Part of a small language model's weights.
Architecture: RMSNorm before each block, rotary positions, no biases in attention or MLP, untied embeddings.
Training: 358M tokens, 10923 steps.
MLP neurons of a small language model. Each row is named by its layer, matrix (gate and up: input weights; down: output weights) and neuron, and shows model dimensions 16-111. Each number is 50 + 15 x the weight over its row's rms, rounded and kept within 0 to 99. A neuron's up and down rows have the sign that makes its largest values positive.
After each neuron's rows, "fires on" lists the tokens most often at its 100 highest values on Wikipedia text that the model never trained on.

L7.gate640:99 40 43 69 41 57 40 28 56 54 85 34 43 49 47 47 73 37 48 33 45 44 50 65 60 55 63 53 46 48 39 19 46 69 40 51 71 67 38 48 46 80 46 68 58 56 18 48 50 56 66 52 51 24 38 60 36 41 45 36 47 61 65 84 68 58 64 33 72 18 48 57 39 43 39 60 53 36 25 65 48 74 76 66 43 64 56 65 48 47 43 69 39 53 47 52
L7.up640:58 48 61 72 61 76 53 43 55 43 70 66 42 44 65 24 48 56 11 43 51 44 55 22 69 49 13 48 42 28 53 43 59 47 78 54 45 41 62 46 46 42 41 43 41 38 50 66 35 66 51 54 50 51 37 52 46 61 96 60 42 58 45 70 36 48 47 41 50 90 36 62 62 22 57 18 49 74 55 57 36 54 62 60 49 55 14 63 64 20 47 57 38 65 32 60
L7.down640:67 71 50 71 49 34 77 50 56 38 47 37 40 21 64 42 41 50 50 56 54 46 52 55 60 42 33 73 67 66 63 57 38 61 54 56 73 46 38 62 80 23 45 30 55 51 26 39 44 51 43 46 55 27 60 65 41 58 52 55 45 65 70 62 51 25 57 31 47 53 39 25 45 45 67 61 69 62 59 64 55 40 74 37 82 52 65 51 53 91 49 40 31 54 48 56
fires on: "ly", " well", " more"

L11.gate569:37 68 11 45 18 55 62 23 60 38 74 40 38 48 63 51 43 65 59 54 65 57 36 57 51 24 56 48 18 34 35 36 23 79 44 56 64 40 17 74 63 43 62 68 52 87 54 56 55 55 49 56 50 63 47 58 39 62 54 00 41 54 51 18 37 55 62 53 71 62 57 54 67 68 63 45 23 47 46 52 27 44 37 32 49 78 50 35 23 49 43 32 83 59 51 58
L11.up569:38 60 22 43 59 26 33 26 52 61 26 59 53 56 30 37 50 49 50 60 26 51 36 37 41 34 73 44 38 22 41 38 50 07 47 33 35 42 25 68 66 31 55 31 42 29 61 69 63 50 63 73 79 53 37 39 32 57 54 60 46 45 62 79 52 54 28 33 60 81 44 68 48 86 70 55 47 59 22 62 64 59 50 59 42 32 61 38 70 62 21 34 23 58 53 61
L11.down569:34 46 44 38 42 58 75 23 52 37 73 47 30 67 27 37 18 44 81 00 55 46 42 24 62 66 45 55 36 41 43 38 26 67 41 44 62 53 48 44 62 77 49 37 19 56 64 66 63 46 65 24 34 65 51 46 43 61 28 46 40 59 47 48 40 52 54 71 56 46 31 17 44 44 54 86 59 22 94 60 63 43 70 56 50 59 58 43 37 36 44 32 40 54 23 64
fires on: "==", "i", " part", " Wi", "ti", " micro"

L11.gate688:56 36 19 67 49 46 68 55 61 57 60 14 21 42 52 63 10 37 65 65 62 46 79 46 57 33 49 31 40 45 43 51 41 51 58 70 59 57 41 18 63 46 67 39 31 43 49 34 54 87 56 75 66 54 42 62 59 14 48 54 44 08 19 63 49 74 54 62 47 69 60 85 49 88 34 36 54 62 33 53 50 53 45 37 50 46 53 48 76 53 35 25 63 66 57 28
L11.up688:13 61 36 13 59 56 54 35 38 69 42 61 44 41 56 65 44 34 44 48 61 53 54 45 34 47 78 93 43 47 45 39 40 39 69 16 62 56 53 66 29 41 55 54 62 71 22 56 60 63 71 75 57 26 55 33 42 34 58 75 42 43 35 76 30 27 50 41 62 41 32 71 61 46 42 49 70 35 48 67 44 46 25 53 26 53 57 58 42 25 61 43 62 69 45 60
L11.down688:55 59 68 45 62 46 63 50 70 36 42 46 37 68 54 70 91 48 52 90 43 83 62 68 59 58 65 62 59 52 66 44 27 41 73 61 44 39 90 43 49 32 51 43 55 52 40 35 56 51 64 53 35 35 61 55 29 56 59 64 66 80 66 33 53 65 63 60 41 27 25 40 46 58 38 62 56 39 43 74 39 39 66 22 55 42 53 33 47 50 49 55 23 49 21 49
fires on: "1", "8", "6", "7", "9", "0"

L10.gate528:71 46 49 67 48 41 60 55 60 61 55 43 74 64 53 60 55 38 36 82 56 78 36 18 57 70 42 51 46 70 34 47 30 38 39 46 30 39 37 35 45 67 53 51 60 59 41 32 51 32 66 42 42 41 32 66 42 22 41 55 16 25 60 54 48 48 53 55 67 42 51 38 53 40 49 62 77 60 59 42 62 55 29 84 69 61 73 16 49 58 41 66 61 30 79 69
L10.up528:27 79 72 21 56 34 65 58 50 54 38 44 30 38 69 78 68 35 46 73 71 64 54 34 65 63 55 14 66 47 76 44 21 39 59 51 40 44 60 65 49 63 66 51 78 70 61 43 72 33 67 50 58 51 39 84 51 42 56 56 63 23 64 23 47 37 52 41 44 63 52 43 55 57 40 53 65 58 14 40 46 37 72 32 37 70 50 69 66 37 41 56 37 25 35 33
L10.down528:53 75 83 38 54 37 31 31 43 43 53 58 57 41 57 54 63 58 30 90 63 35 45 47 58 57 76 58 69 34 49 63 68 70 49 27 83 42 53 50 48 50 57 44 55 56 56 39 44 50 32 58 53 44 51 47 24 53 21 53 19 69 56 62 37 67 30 45 35 75 64 55 45 36 61 41 52 70 62 45 31 49 39 55 78 63 79 58 69 42 50 34 64 37 48 41
fires on: "-", " and", " ", " &", " by"

L7.gate199:59 54 51 70 59 50 66 70 83 23 23 85 49 09 36 19 41 63 44 48 31 58 41 42 59 59 40 21 55 63 57 62 30 70 49 31 48 45 24 66 50 40 51 58 73 38 31 70 22 71 48 30 69 67 53 36 30 48 55 37 57 36 31 56 60 65 43 58 59 59 58 53 39 48 54 57 50 75 64 59 17 44 53 29 58 47 58 34 58 32 48 47 53 67 35 39
L7.up199:40 17 49 49 31 42 65 50 67 51 60 31 61 66 32 49 43 94 52 63 77 31 52 83 62 64 56 27 66 67 44 25 37 67 51 46 84 51 46 75 41 41 41 53 70 51 42 53 41 53 49 54 68 26 75 64 27 32 50 70 60 22 50 24 61 48 45 56 61 53 42 35 56 60 39 32 66 30 40 35 53 61 34 56 53 30 36 68 59 27 37 42 51 63 43 51
L7.down199:59 52 43 61 59 73 99 41 51 19 25 41 69 40 27 56 61 78 31 85 55 98 74 68 51 49 60 76 52 53 58 38 41 60 64 44 34 37 28 35 39 50 72 48 62 42 53 29 40 56 60 39 41 52 56 61 33 39 43 45 22 43 30 50 58 70 41 55 65 59 38 51 43 65 71 49 31 41 69 42 27 57 47 67 40 64 37 37 34 47 22 38 42 51 24 43
fires on: " |", " •", "-", "|", "on", ","

L7.gate517:51 62 54 59 74 46 81 49 45 52 58 30 46 40 27 32 42 57 35 61 64 38 37 56 47 71 93 68 72 30 63 72 38 50 39 04 73 78 48 63 39 52 70 39 60 49 81 37 34 60 53 60 53 44 56 67 53 19 35 63 25 55 50 57 46 33 45 41 47 60 51 36 21 65 46 48 63 40 61 58 29 27 79 52 48 57 47 42 30 50 22 68 35 70 44 44
L7.up517:56 69 19 70 51 39 48 71 64 56 31 46 50 49 54 58 39 64 84 98 65 56 28 63 46 57 59 41 82 41 35 21 44 53 50 03 56 64 49 60 46 41 53 61 53 49 54 32 63 61 44 60 71 55 56 59 23 52 43 75 30 48 37 32 45 32 35 53 47 53 76 39 42 63 73 44 50 74 63 73 60 75 37 64 65 36 31 83 51 56 44 54 79 85 50 55
L7.down517:75 54 18 41 63 39 35 58 47 43 51 42 48 28 56 57 48 45 74 42 61 43 44 41 57 54 52 61 47 59 59 51 33 39 61 49 57 41 44 35 52 47 43 44 46 32 51 19 58 48 59 63 73 32 17 45 56 26 61 55 58 57 75 43 37 30 50 59 53 35 71 69 40 29 48 44 64 50 69 72 69 38 43 54 63 58 43 60 63 57 73 47 63 64 63 50
fires on: "3", "1", "9", "8", "2", "4"

L11.gate9:31 61 55 46 59 43 68 31 47 73 58 68 42 58 51 50 59 60 60 84 50 41 68 58 56 44 33 51 49 44 64 53 57 55 59 42 51 38 40 42 54 49 57 54 49 56 46 42 57 45 50 77 45 63 75 46 54 51 74 69 54 39 61 72 25 56 45 44 79 72 48 29 57 60 50 56 44 40 48 35 36 51 42 26 84 68 62 64 39 73 44 45 61 36 54 54
L11.up9:54 54 56 79 55 69 59 56 61 69 68 56 57 34 65 54 36 80 47 66 53 58 45 47 59 44 55 69 63 26 53 38 35 60 56 59 62 59 27 68 64 39 48 59 32 35 17 50 46 50 28 40 42 67 39 30 40 35 48 59 30 43 61 69 32 56 41 39 53 57 53 53 43 54 38 58 33 67 32 83 11 48 26 62 51 44 54 52 73 82 38 28 39 45 66 49
L11.down9:59 41 70 32 69 41 47 54 52 50 42 59 50 53 29 77 47 41 62 00 69 51 46 59 54 57 53 41 44 53 35 65 43 48 42 31 54 54 57 35 33 74 41 66 39 43 53 42 51 43 65 41 46 50 63 61 54 79 22 73 65 60 41 55 65 34 65 63 50 39 20 58 55 47 49 64 78 33 57 79 82 33 56 31 26 48 43 42 24 28 45 42 54 64 45 62
fires on: "==", " =="

L11.gate549:56 55 46 38 58 31 58 68 48 55 63 49 57 46 43 48 38 74 49 53 67 46 75 61 45 50 29 10 75 54 64 74 41 38 80 50 47 41 51 43 52 23 88 40 46 49 51 27 34 55 44 60 48 66 43 73 73 46 61 56 77 37 50 62 47 60 39 23 45 70 75 68 50 64 82 43 46 35 52 73 35 38 31 61 43 55 76 56 37 48 17 32 45 44 59 45
L11.up549:64 56 64 71 52 45 41 78 80 62 70 49 46 27 57 78 48 75 57 38 29 47 51 39 34 44 64 55 48 72 49 54 65 54 36 34 63 39 23 33 58 42 46 66 45 48 48 33 66 58 34 60 61 43 34 30 53 38 35 50 39 27 54 64 47 52 57 19 46 62 51 68 62 32 54 24 19 21 28 38 36 51 53 82 55 56 64 41 52 36 55 56 42 48 60 49
L11.down549:65 41 50 33 48 67 60 29 29 53 36 53 48 44 59 55 56 56 40 00 60 38 42 54 36 55 43 72 33 34 70 62 73 44 55 62 33 41 43 38 62 87 47 23 61 51 53 47 11 20 68 47 84 57 62 69 40 48 47 57 28 57 24 52 52 50 40 83 47 43 63 51 60 40 53 57 72 59 37 54 72 33 52 64 64 49 39 86 34 33 63 41 57 49 54 51
fires on: " \"", "==", ":", " ft", "C"

L8.gate580:47 28 64 69 81 44 36 52 40 48 64 49 24 37 78 31 62 58 42 75 50 38 44 48 78 57 68 40 47 67 57 44 42 63 31 53 59 42 53 42 42 60 48 72 56 54 47 43 44 73 64 36 57 69 43 21 55 56 29 57 49 53 80 53 34 42 64 57 60 38 54 63 55 67 18 40 36 33 64 53 72 64 67 54 52 34 45 47 53 41 47 53 27 50 38 69
L8.up580:26 53 50 51 59 62 55 73 55 60 53 53 44 61 89 45 41 22 22 49 33 31 49 36 33 65 60 47 46 17 52 34 40 29 69 57 44 34 52 59 62 56 53 46 53 53 35 51 38 44 51 58 28 28 61 65 62 24 58 49 55 43 78 76 48 54 38 46 45 67 63 52 35 37 93 33 39 31 44 65 69 49 51 57 71 61 27 64 29 56 47 50 45 60 30 32
L8.down580:72 44 30 20 32 54 54 68 46 55 16 47 52 61 50 87 61 28 60 99 41 42 31 46 34 55 49 81 57 36 41 37 57 32 70 25 26 55 52 42 51 53 56 47 66 72 49 45 54 43 64 89 47 35 62 41 40 54 45 43 27 45 34 76 11 48 12 57 60 39 44 44 47 53 39 79 50 44 40 41 35 43 38 45 32 41 41 46 48 96 47 49 33 42 54 56
fires on: " in", " of", "9", "8", " by", "7"

L8.gate140:58 61 39 62 58 74 49 09 56 49 32 74 47 58 54 28 86 55 56 58 54 69 39 77 65 34 69 37 54 68 81 74 34 35 49 28 72 47 47 52 49 59 40 64 71 37 36 59 43 58 35 32 47 33 40 44 28 48 89 45 24 32 69 76 58 70 52 22 67 50 30 72 50 61 51 66 18 69 48 47 37 51 59 35 38 34 34 69 43 56 73 73 58 55 48 34
L8.up140:45 47 51 37 51 71 58 45 59 98 71 74 53 27 55 35 40 42 54 64 52 46 55 71 38 73 70 43 65 59 41 66 28 68 52 87 37 42 81 81 29 51 18 51 29 74 51 45 49 51 54 42 63 48 49 45 05 47 40 58 45 69 62 58 65 66 56 67 63 61 34 31 46 52 29 46 75 33 33 61 46 59 41 30 62 48 35 57 42 38 71 28 67 28 49 55
L8.down140:40 56 38 52 69 53 65 44 54 55 62 65 63 57 34 67 28 70 48 87 63 46 45 30 48 40 32 79 58 54 21 42 14 32 76 61 31 74 03 26 56 32 62 52 54 56 46 56 81 73 28 49 49 58 44 40 53 38 41 55 32 47 36 52 48 49 59 43 54 37 65 27 44 65 51 56 35 55 42 37 64 44 46 45 38 45 42 68 66 43 61 37 46 59 29 49
fires on: " |", ","

L8.gate700:54 37 66 53 45 52 57 43 48 47 46 45 31 43 39 46 73 40 46 71 29 52 68 42 62 53 39 27 41 38 49 48 42 41 44 45 66 31 54 41 66 46 47 57 61 32 36 65 58 63 46 34 67 39 24 46 42 43 50 52 83 49 33 30 47 56 83 49 54 60 65 62 63 51 49 57 44 54 44 65 42 69 43 41 39 36 36 31 34 62 50 33 52 43 37 50
L8.up700:69 55 48 35 30 53 25 33 35 56 56 37 61 57 66 49 25 56 22 86 32 42 43 61 56 40 42 66 42 50 57 60 35 58 52 40 64 74 55 69 52 67 79 49 51 55 32 37 63 44 31 54 37 50 65 56 38 66 70 47 39 75 25 43 50 28 55 72 58 45 35 84 47 61 57 61 49 55 21 64 34 60 53 46 31 35 27 41 64 51 37 57 53 49 31 49
L8.down700:56 64 39 11 71 48 42 33 42 87 65 79 40 24 58 52 58 56 41 82 36 63 54 56 22 56 66 58 54 37 66 41 52 52 73 41 30 42 60 58 71 32 63 53 55 76 57 47 38 51 46 59 46 34 56 44 39 38 55 46 67 60 54 54 49 58 51 55 70 17 47 70 33 46 68 33 48 55 49 63 64 62 73 55 72 55 54 73 73 64 54 49 45 30 45 62
fires on: "1", " hand", "-", "9", " by"

L8.gate252:73 31 55 51 55 41 33 41 17 40 53 45 56 54 48 40 44 81 47 60 61 11 57 52 50 61 45 38 70 34 55 64 44 73 53 25 68 47 43 74 48 29 38 32 33 66 52 34 50 27 63 56 26 31 44 64 56 40 58 51 57 47 55 64 30 41 42 84 55 46 44 56 45 57 41 47 43 64 64 36 27 15 55 56 30 37 41 36 71 42 64 69 49 71 57 54
L8.up252:58 29 62 49 58 64 33 50 52 40 36 56 51 82 72 47 59 69 58 40 46 32 68 40 44 59 24 41 60 28 67 48 73 46 43 67 56 48 63 29 32 32 80 45 62 45 62 49 31 64 53 79 73 34 29 36 43 60 60 60 59 57 49 59 46 27 58 44 40 62 40 61 33 36 35 37 55 45 67 62 66 40 54 42 00 42 61 65 35 48 55 45 41 57 34 69
L8.down252:54 48 36 70 72 42 41 54 47 74 50 65 25 28 76 53 16 41 37 73 73 41 41 54 47 62 31 50 46 68 47 32 68 40 42 46 50 63 38 52 67 47 78 66 52 66 49 40 44 94 36 49 27 66 39 44 46 65 53 37 48 59 45 64 46 51 59 32 45 68 23 41 57 71 51 61 65 39 69 51 82 48 41 66 51 53 45 75 51 66 67 31 51 42 47 81
fires on: "2", "1", " in", "7", "ly"

L9.gate537:51 61 66 62 56 47 71 49 52 33 47 20 47 46 47 68 38 73 76 41 54 49 72 34 41 31 61 37 48 62 33 63 59 41 75 37 28 39 50 78 50 62 43 40 55 28 59 59 21 57 37 48 62 31 55 39 34 32 34 39 33 47 40 42 61 26 62 41 36 38 47 69 76 77 48 45 51 65 55 61 60 50 63 48 36 34 54 43 46 33 50 47 28 65 31 46
L9.up537:36 63 44 52 48 52 35 51 62 39 19 30 52 37 64 60 47 37 61 28 50 38 74 53 15 49 53 81 62 44 62 71 44 44 39 38 50 66 51 41 25 23 55 46 40 44 58 48 44 54 53 49 26 55 66 33 54 37 59 86 12 58 44 52 50 44 65 67 66 43 51 44 76 35 64 65 41 64 09 56 21 68 79 51 63 59 35 47 42 47 41 44 64 24 59 57
L9.down537:63 34 37 37 35 44 52 52 38 72 53 47 67 65 66 60 57 65 52 70 59 60 71 47 45 72 56 74 40 69 66 44 44 58 59 49 62 22 46 17 28 41 58 48 55 39 26 35 27 39 35 58 56 57 58 71 27 54 49 37 46 71 68 99 46 54 74 44 63 56 54 40 69 55 64 64 52 56 34 51 52 50 42 65 68 37 50 56 33 63 66 65 44 36 59 48
fires on: ".", "1", "2", "3", "4", "0"

L7.gate336:60 51 63 67 40 29 53 70 48 58 51 56 64 47 56 61 38 53 18 54 37 65 46 55 42 74 45 31 75 50 28 66 76 60 32 46 54 70 65 17 39 48 40 55 78 52 69 63 70 60 31 46 47 41 30 37 45 53 47 57 28 47 77 40 44 53 57 93 06 38 44 61 47 14 56 26 56 43 52 54 37 65 61 45 75 38 27 47 66 47 54 66 53 50 69 82
L7.up336:40 18 59 53 52 42 23 41 48 75 18 36 51 65 57 67 44 48 55 40 40 49 33 53 50 68 26 50 66 41 50 44 63 63 59 39 80 58 49 68 36 36 69 45 45 55 34 46 65 50 36 65 66 58 66 50 64 72 42 33 53 14 84 76 61 46 47 53 56 59 20 39 47 33 38 60 47 44 34 59 60 61 45 21 66 62 43 63 55 68 60 43 18 64 76 56
L7.down336:48 52 54 46 44 48 33 62 43 51 50 12 62 40 52 64 37 26 49 74 75 63 49 55 59 72 14 55 33 45 45 56 68 50 72 25 35 76 32 41 48 51 43 49 39 64 53 46 47 71 49 65 27 48 56 67 58 74 47 41 46 54 38 53 44 50 54 84 50 10 72 44 57 53 33 63 43 67 35 54 62 44 46 38 48 34 30 34 64 45 75 56 62 57 76 42
fires on: "1", " ", "9", "8", "6", "0"

L6.gate448:29 70 31 22 59 66 35 42 39 14 39 61 55 51 35 27 59 71 66 44 45 70 48 32 67 36 40 39 71 47 50 61 54 64 61 54 31 55 43 77 47 42 44 66 57 54 32 59 76 61 34 33 45 65 72 53 45 18 48 44 52 38 43 54 49 47 43 79 55 37 40 71 44 54 27 37 86 44 50 56 52 29 24 83 62 60 42 51 60 47 57 71 10 60 51 51
L6.up448:78 35 61 73 47 63 43 39 41 47 39 73 37 30 43 63 43 48 62 52 51 61 43 42 36 21 57 56 63 18 62 45 26 44 60 21 36 64 49 46 60 63 55 33 49 43 57 32 44 57 48 35 37 39 42 38 54 40 50 47 72 71 76 63 41 76 49 57 24 60 35 59 51 35 52 35 78 39 48 31 30 69 75 40 50 44 64 55 51 41 46 60 63 29 44 79
L6.down448:43 49 50 70 52 26 63 60 40 48 60 46 37 32 38 45 72 45 47 36 46 56 66 43 44 33 64 42 43 47 71 30 31 47 42 37 72 45 31 10 40 67 42 65 55 45 37 52 38 76 32 37 54 49 67 60 67 41 46 21 31 75 40 38 29 41 59 23 64 66 66 54 55 55 66 51 56 30 42 61 53 59 28 29 42 55 32 51 65 46 50 46 52 47 59 38
fires on: "2", "um", "ion", "}"

L6.gate213:54 58 75 57 81 58 51 77 62 69 54 65 40 29 38 58 67 59 27 73 61 45 46 56 45 66 52 62 76 55 46 20 12 40 35 70 59 53 54 34 44 72 42 47 46 55 42 49 66 44 43 54 35 64 27 45 52 19 46 42 41 63 30 50 39 60 78 50 55 41 52 55 29 57 29 50 41 34 53 49 43 43 43 16 35 74 47 60 59 71 61 55 40 28 30 55
L6.up213:46 45 50 81 61 60 63 37 31 37 58 48 31 53 37 39 34 57 16 31 32 45 61 41 41 29 62 51 50 32 51 32 42 35 54 51 25 37 65 54 59 27 54 60 42 32 27 51 33 55 48 42 70 63 69 48 78 76 52 40 54 29 36 49 68 42 31 38 28 50 51 48 58 63 71 54 50 28 48 63 46 59 44 64 33 37 51 54 75 59 59 76 85 37 42 19
L6.down213:51 44 39 55 48 43 49 58 45 52 57 70 51 95 69 47 61 39 71 48 60 51 54 45 43 38 64 74 46 33 52 68 40 67 30 29 73 31 15 34 59 44 66 54 43 68 52 57 43 37 53 71 33 26 44 51 47 17 86 45 62 45 52 31 37 28 66 46 73 53 57 33 61 48 36 82 73 60 29 57 60 45 87 23 38 68 52 58 37 55 43 47 41 48 32 52
fires on: "1", "2", " that"

L8.gate283:28 45 56 85 73 72 42 36 73 82 52 44 37 90 44 41 42 53 46 38 41 45 28 53 37 63 53 39 61 55 72 40 70 57 71 55 47 54 27 59 64 34 53 60 89 57 48 36 68 60 75 61 52 57 65 65 67 29 51 30 59 62 40 64 56 51 31 24 56 48 24 56 85 57 56 40 36 63 58 26 66 44 46 44 07 58 32 65 59 35 42 39 53 38 52 54
L8.up283:59 40 74 65 36 34 71 99 53 58 29 34 71 57 43 29 26 59 31 30 43 52 65 35 40 41 50 29 72 49 81 70 52 43 44 44 75 36 38 42 58 41 46 65 44 57 50 51 53 62 32 42 66 49 61 43 46 59 58 47 45 50 54 62 54 79 60 40 55 71 62 51 69 69 50 19 56 49 54 50 15 17 52 45 54 27 55 59 53 61 49 56 32 43 23 19
L8.down283:38 35 25 64 43 58 62 58 51 65 49 67 44 50 57 63 50 48 70 99 70 46 70 83 35 51 48 55 28 43 64 62 48 52 21 22 29 27 65 49 50 34 53 60 50 40 40 36 56 41 57 71 69 44 40 32 41 51 59 52 67 36 46 66 34 59 61 41 55 84 37 75 71 90 50 62 57 50 63 51 83 58 67 38 39 17 45 76 45 43 60 46 35 46 39 59
fires on: "History", " most", "6", "7", "8", "th"

L7.gate283:71 45 76 35 50 33 52 51 53 52 53 68 56 25 20 32 50 46 62 30 43 42 39 47 35 66 52 57 57 64 37 41 41 37 48 56 62 41 37 39 48 82 61 49 41 29 08 48 55 38 73 29 42 32 92 52 55 40 56 57 74 41 46 45 50 52 25 61 55 52 45 61 56 50 67 26 42 60 18 71 36 27 41 68 48 53 49 32 50 72 54 52 51 55 68 23
L7.up283:73 25 61 63 56 36 67 38 69 54 72 57 40 71 54 62 43 45 64 66 43 60 66 58 47 71 42 66 34 43 45 44 47 50 65 35 33 44 53 60 14 52 68 48 47 56 42 50 38 45 75 28 33 18 72 68 49 42 36 50 55 56 61 50 16 54 36 60 56 48 69 63 82 33 56 40 45 35 37 47 30 58 35 85 36 36 52 17 12 60 55 52 70 41 55 69
L7.down283:77 55 51 46 31 50 47 60 54 30 63 43 40 46 56 60 47 33 77 66 50 24 38 61 37 56 57 71 52 55 09 24 65 41 46 39 57 44 67 66 28 68 71 44 52 50 36 42 52 55 66 49 32 25 55 60 55 59 50 58 16 60 62 62 61 63 35 39 30 32 55 63 36 33 42 65 38 46 52 39 31 54 34 85 62 40 48 54 28 91 38 53 55 30 70 55
fires on: " of", " in", " for", " on", " at"

L10.gate595:20 58 54 71 32 47 43 52 57 60 41 43 49 55 38 69 56 68 34 47 58 30 58 25 54 40 59 54 32 08 56 43 59 51 47 55 29 44 75 53 58 65 39 49 66 29 51 63 36 73 64 21 40 49 16 65 58 60 69 53 41 62 65 38 32 26 50 64 53 75 73 48 42 62 33 56 61 53 52 75 35 53 66 59 47 23 35 14 43 47 25 47 14 72 35 32
L10.up595:29 80 17 38 41 67 25 22 50 34 55 55 68 58 23 72 51 53 40 76 48 59 52 71 42 55 50 66 29 40 80 41 24 70 58 78 54 53 49 44 22 63 53 40 34 43 38 59 67 43 47 44 61 52 71 47 14 54 34 24 61 42 26 46 41 42 44 55 62 44 45 62 32 57 41 59 39 35 48 67 21 45 39 28 29 42 41 59 48 35 68 69 33 59 45 27
L10.down595:71 55 36 52 43 39 48 56 33 69 73 58 57 34 32 43 56 78 67 56 56 42 43 57 54 68 59 53 38 55 46 49 26 56 17 51 55 61 50 59 33 50 14 70 45 71 11 27 51 47 61 30 47 39 33 39 58 21 19 74 41 50 38 41 45 39 68 44 43 53 81 45 37 24 58 37 40 72 31 67 49 49 50 48 69 85 49 40 63 37 38 52 65 44 52 60
fires on: " ", "2", "9", "1"

L8.gate322:49 43 71 68 47 32 51 45 40 71 56 47 39 36 67 50 48 35 41 85 72 45 47 45 64 59 53 41 65 60 39 59 50 74 42 27 71 33 49 62 21 67 65 60 52 41 42 54 55 67 71 44 38 30 52 67 34 35 35 37 48 44 33 54 31 45 48 52 55 50 65 57 37 51 35 57 75 29 58 57 49 61 57 48 59 44 27 41 53 54 47 76 58 23 45 19
L8.up322:55 61 37 37 59 68 45 43 53 69 31 50 27 40 44 33 39 28 57 71 61 44 59 39 52 54 31 45 51 61 47 62 33 58 58 17 46 46 56 60 22 48 55 53 51 58 35 29 61 60 41 46 50 65 64 30 54 41 70 64 31 14 41 57 60 37 27 47 57 53 36 37 50 61 55 53 37 12 45 55 35 56 65 74 60 53 39 48 57 56 46 56 62 36 40 60
L8.down322:36 51 45 40 39 61 48 47 15 53 23 31 75 42 80 74 60 35 48 88 58 29 50 30 35 33 23 58 58 37 81 57 54 45 31 50 66 51 37 32 53 26 33 29 37 43 48 70 49 44 28 46 67 34 57 42 49 16 79 48 41 39 83 46 30 68 63 69 65 70 47 53 61 47 62 42 69 53 56 58 52 48 26 48 64 73 59 60 28 61 57 52 63 34 33 62
fires on: "1", "0", "2", " first", " the", "8"

L6.gate315:73 56 35 54 59 77 38 50 50 38 34 48 69 42 46 47 53 49 53 46 49 58 51 39 63 47 50 29 32 70 45 64 47 48 71 71 21 53 47 86 59 40 52 48 53 92 51 74 60 61 52 45 66 37 26 32 44 40 79 62 63 74 60 48 41 31 50 39 74 43 43 39 72 42 41 64 43 34 77 50 24 55 50 45 46 58 32 52 59 36 63 45 45 29 74 42
L6.up315:37 54 54 63 70 65 35 81 57 49 22 71 91 66 19 38 27 42 25 63 54 34 44 36 39 45 54 55 50 47 82 60 44 40 32 62 57 60 44 42 82 22 79 36 47 50 67 40 35 29 54 66 39 51 64 21 71 34 59 43 26 29 30 71 17 50 47 63 72 53 60 25 42 26 38 62 56 43 46 40 52 41 53 40 27 53 39 32 50 24 54 22 25 08 63 50
L6.down315:25 44 58 59 26 59 47 50 58 47 41 47 16 62 61 32 55 41 33 49 31 27 49 65 54 63 78 38 15 63 53 79 24 43 38 25 57 51 67 36 58 47 60 54 56 50 86 46 62 61 56 85 56 41 18 27 50 47 63 48 88 46 33 61 54 46 29 44 31 48 38 32 58 50 42 72 63 75 34 50 59 65 57 46 45 25 43 28 50 60 58 36 51 58 40 77
fires on: "6", ":", "5", "4", "7", "cre"

L8.gate151:49 48 74 56 65 77 41 28 73 34 27 79 50 47 61 56 70 71 44 56 56 06 85 54 43 54 44 69 64 79 44 45 54 35 25 24 85 72 34 57 44 37 74 25 04 49 36 32 44 47 86 10 39 39 45 58 63 40 56 50 53 65 62 53 47 59 53 57 51 31 47 30 54 62 55 28 41 46 47 33 55 43 56 58 31 48 46 53 60 35 45 68 56 46 31 32
L8.up151:56 57 42 70 60 54 44 33 50 43 50 10 46 04 27 38 64 57 59 24 46 42 61 58 49 68 41 53 73 50 78 59 51 33 66 40 43 43 27 50 60 14 72 48 56 60 48 40 46 52 18 61 48 45 70 48 35 66 40 53 42 67 60 54 30 34 43 33 69 49 19 66 67 61 64 40 65 56 39 43 54 42 59 94 60 88 62 55 62 77 40 59 68 29 56 67
L8.down151:50 43 24 86 53 61 39 56 53 60 45 80 40 58 33 44 39 36 45 58 67 59 95 35 37 41 40 62 64 70 56 51 52 64 46 53 76 57 63 67 60 38 70 29 54 41 44 43 34 64 39 44 34 68 47 61 48 70 64 85 45 73 52 27 65 33 45 74 56 39 40 40 71 64 69 41 58 63 31 70 43 48 65 50 71 70 53 25 25 73 61 66 54 70 53 54
fires on: " more", "ly", " most", " and", " very", " rather"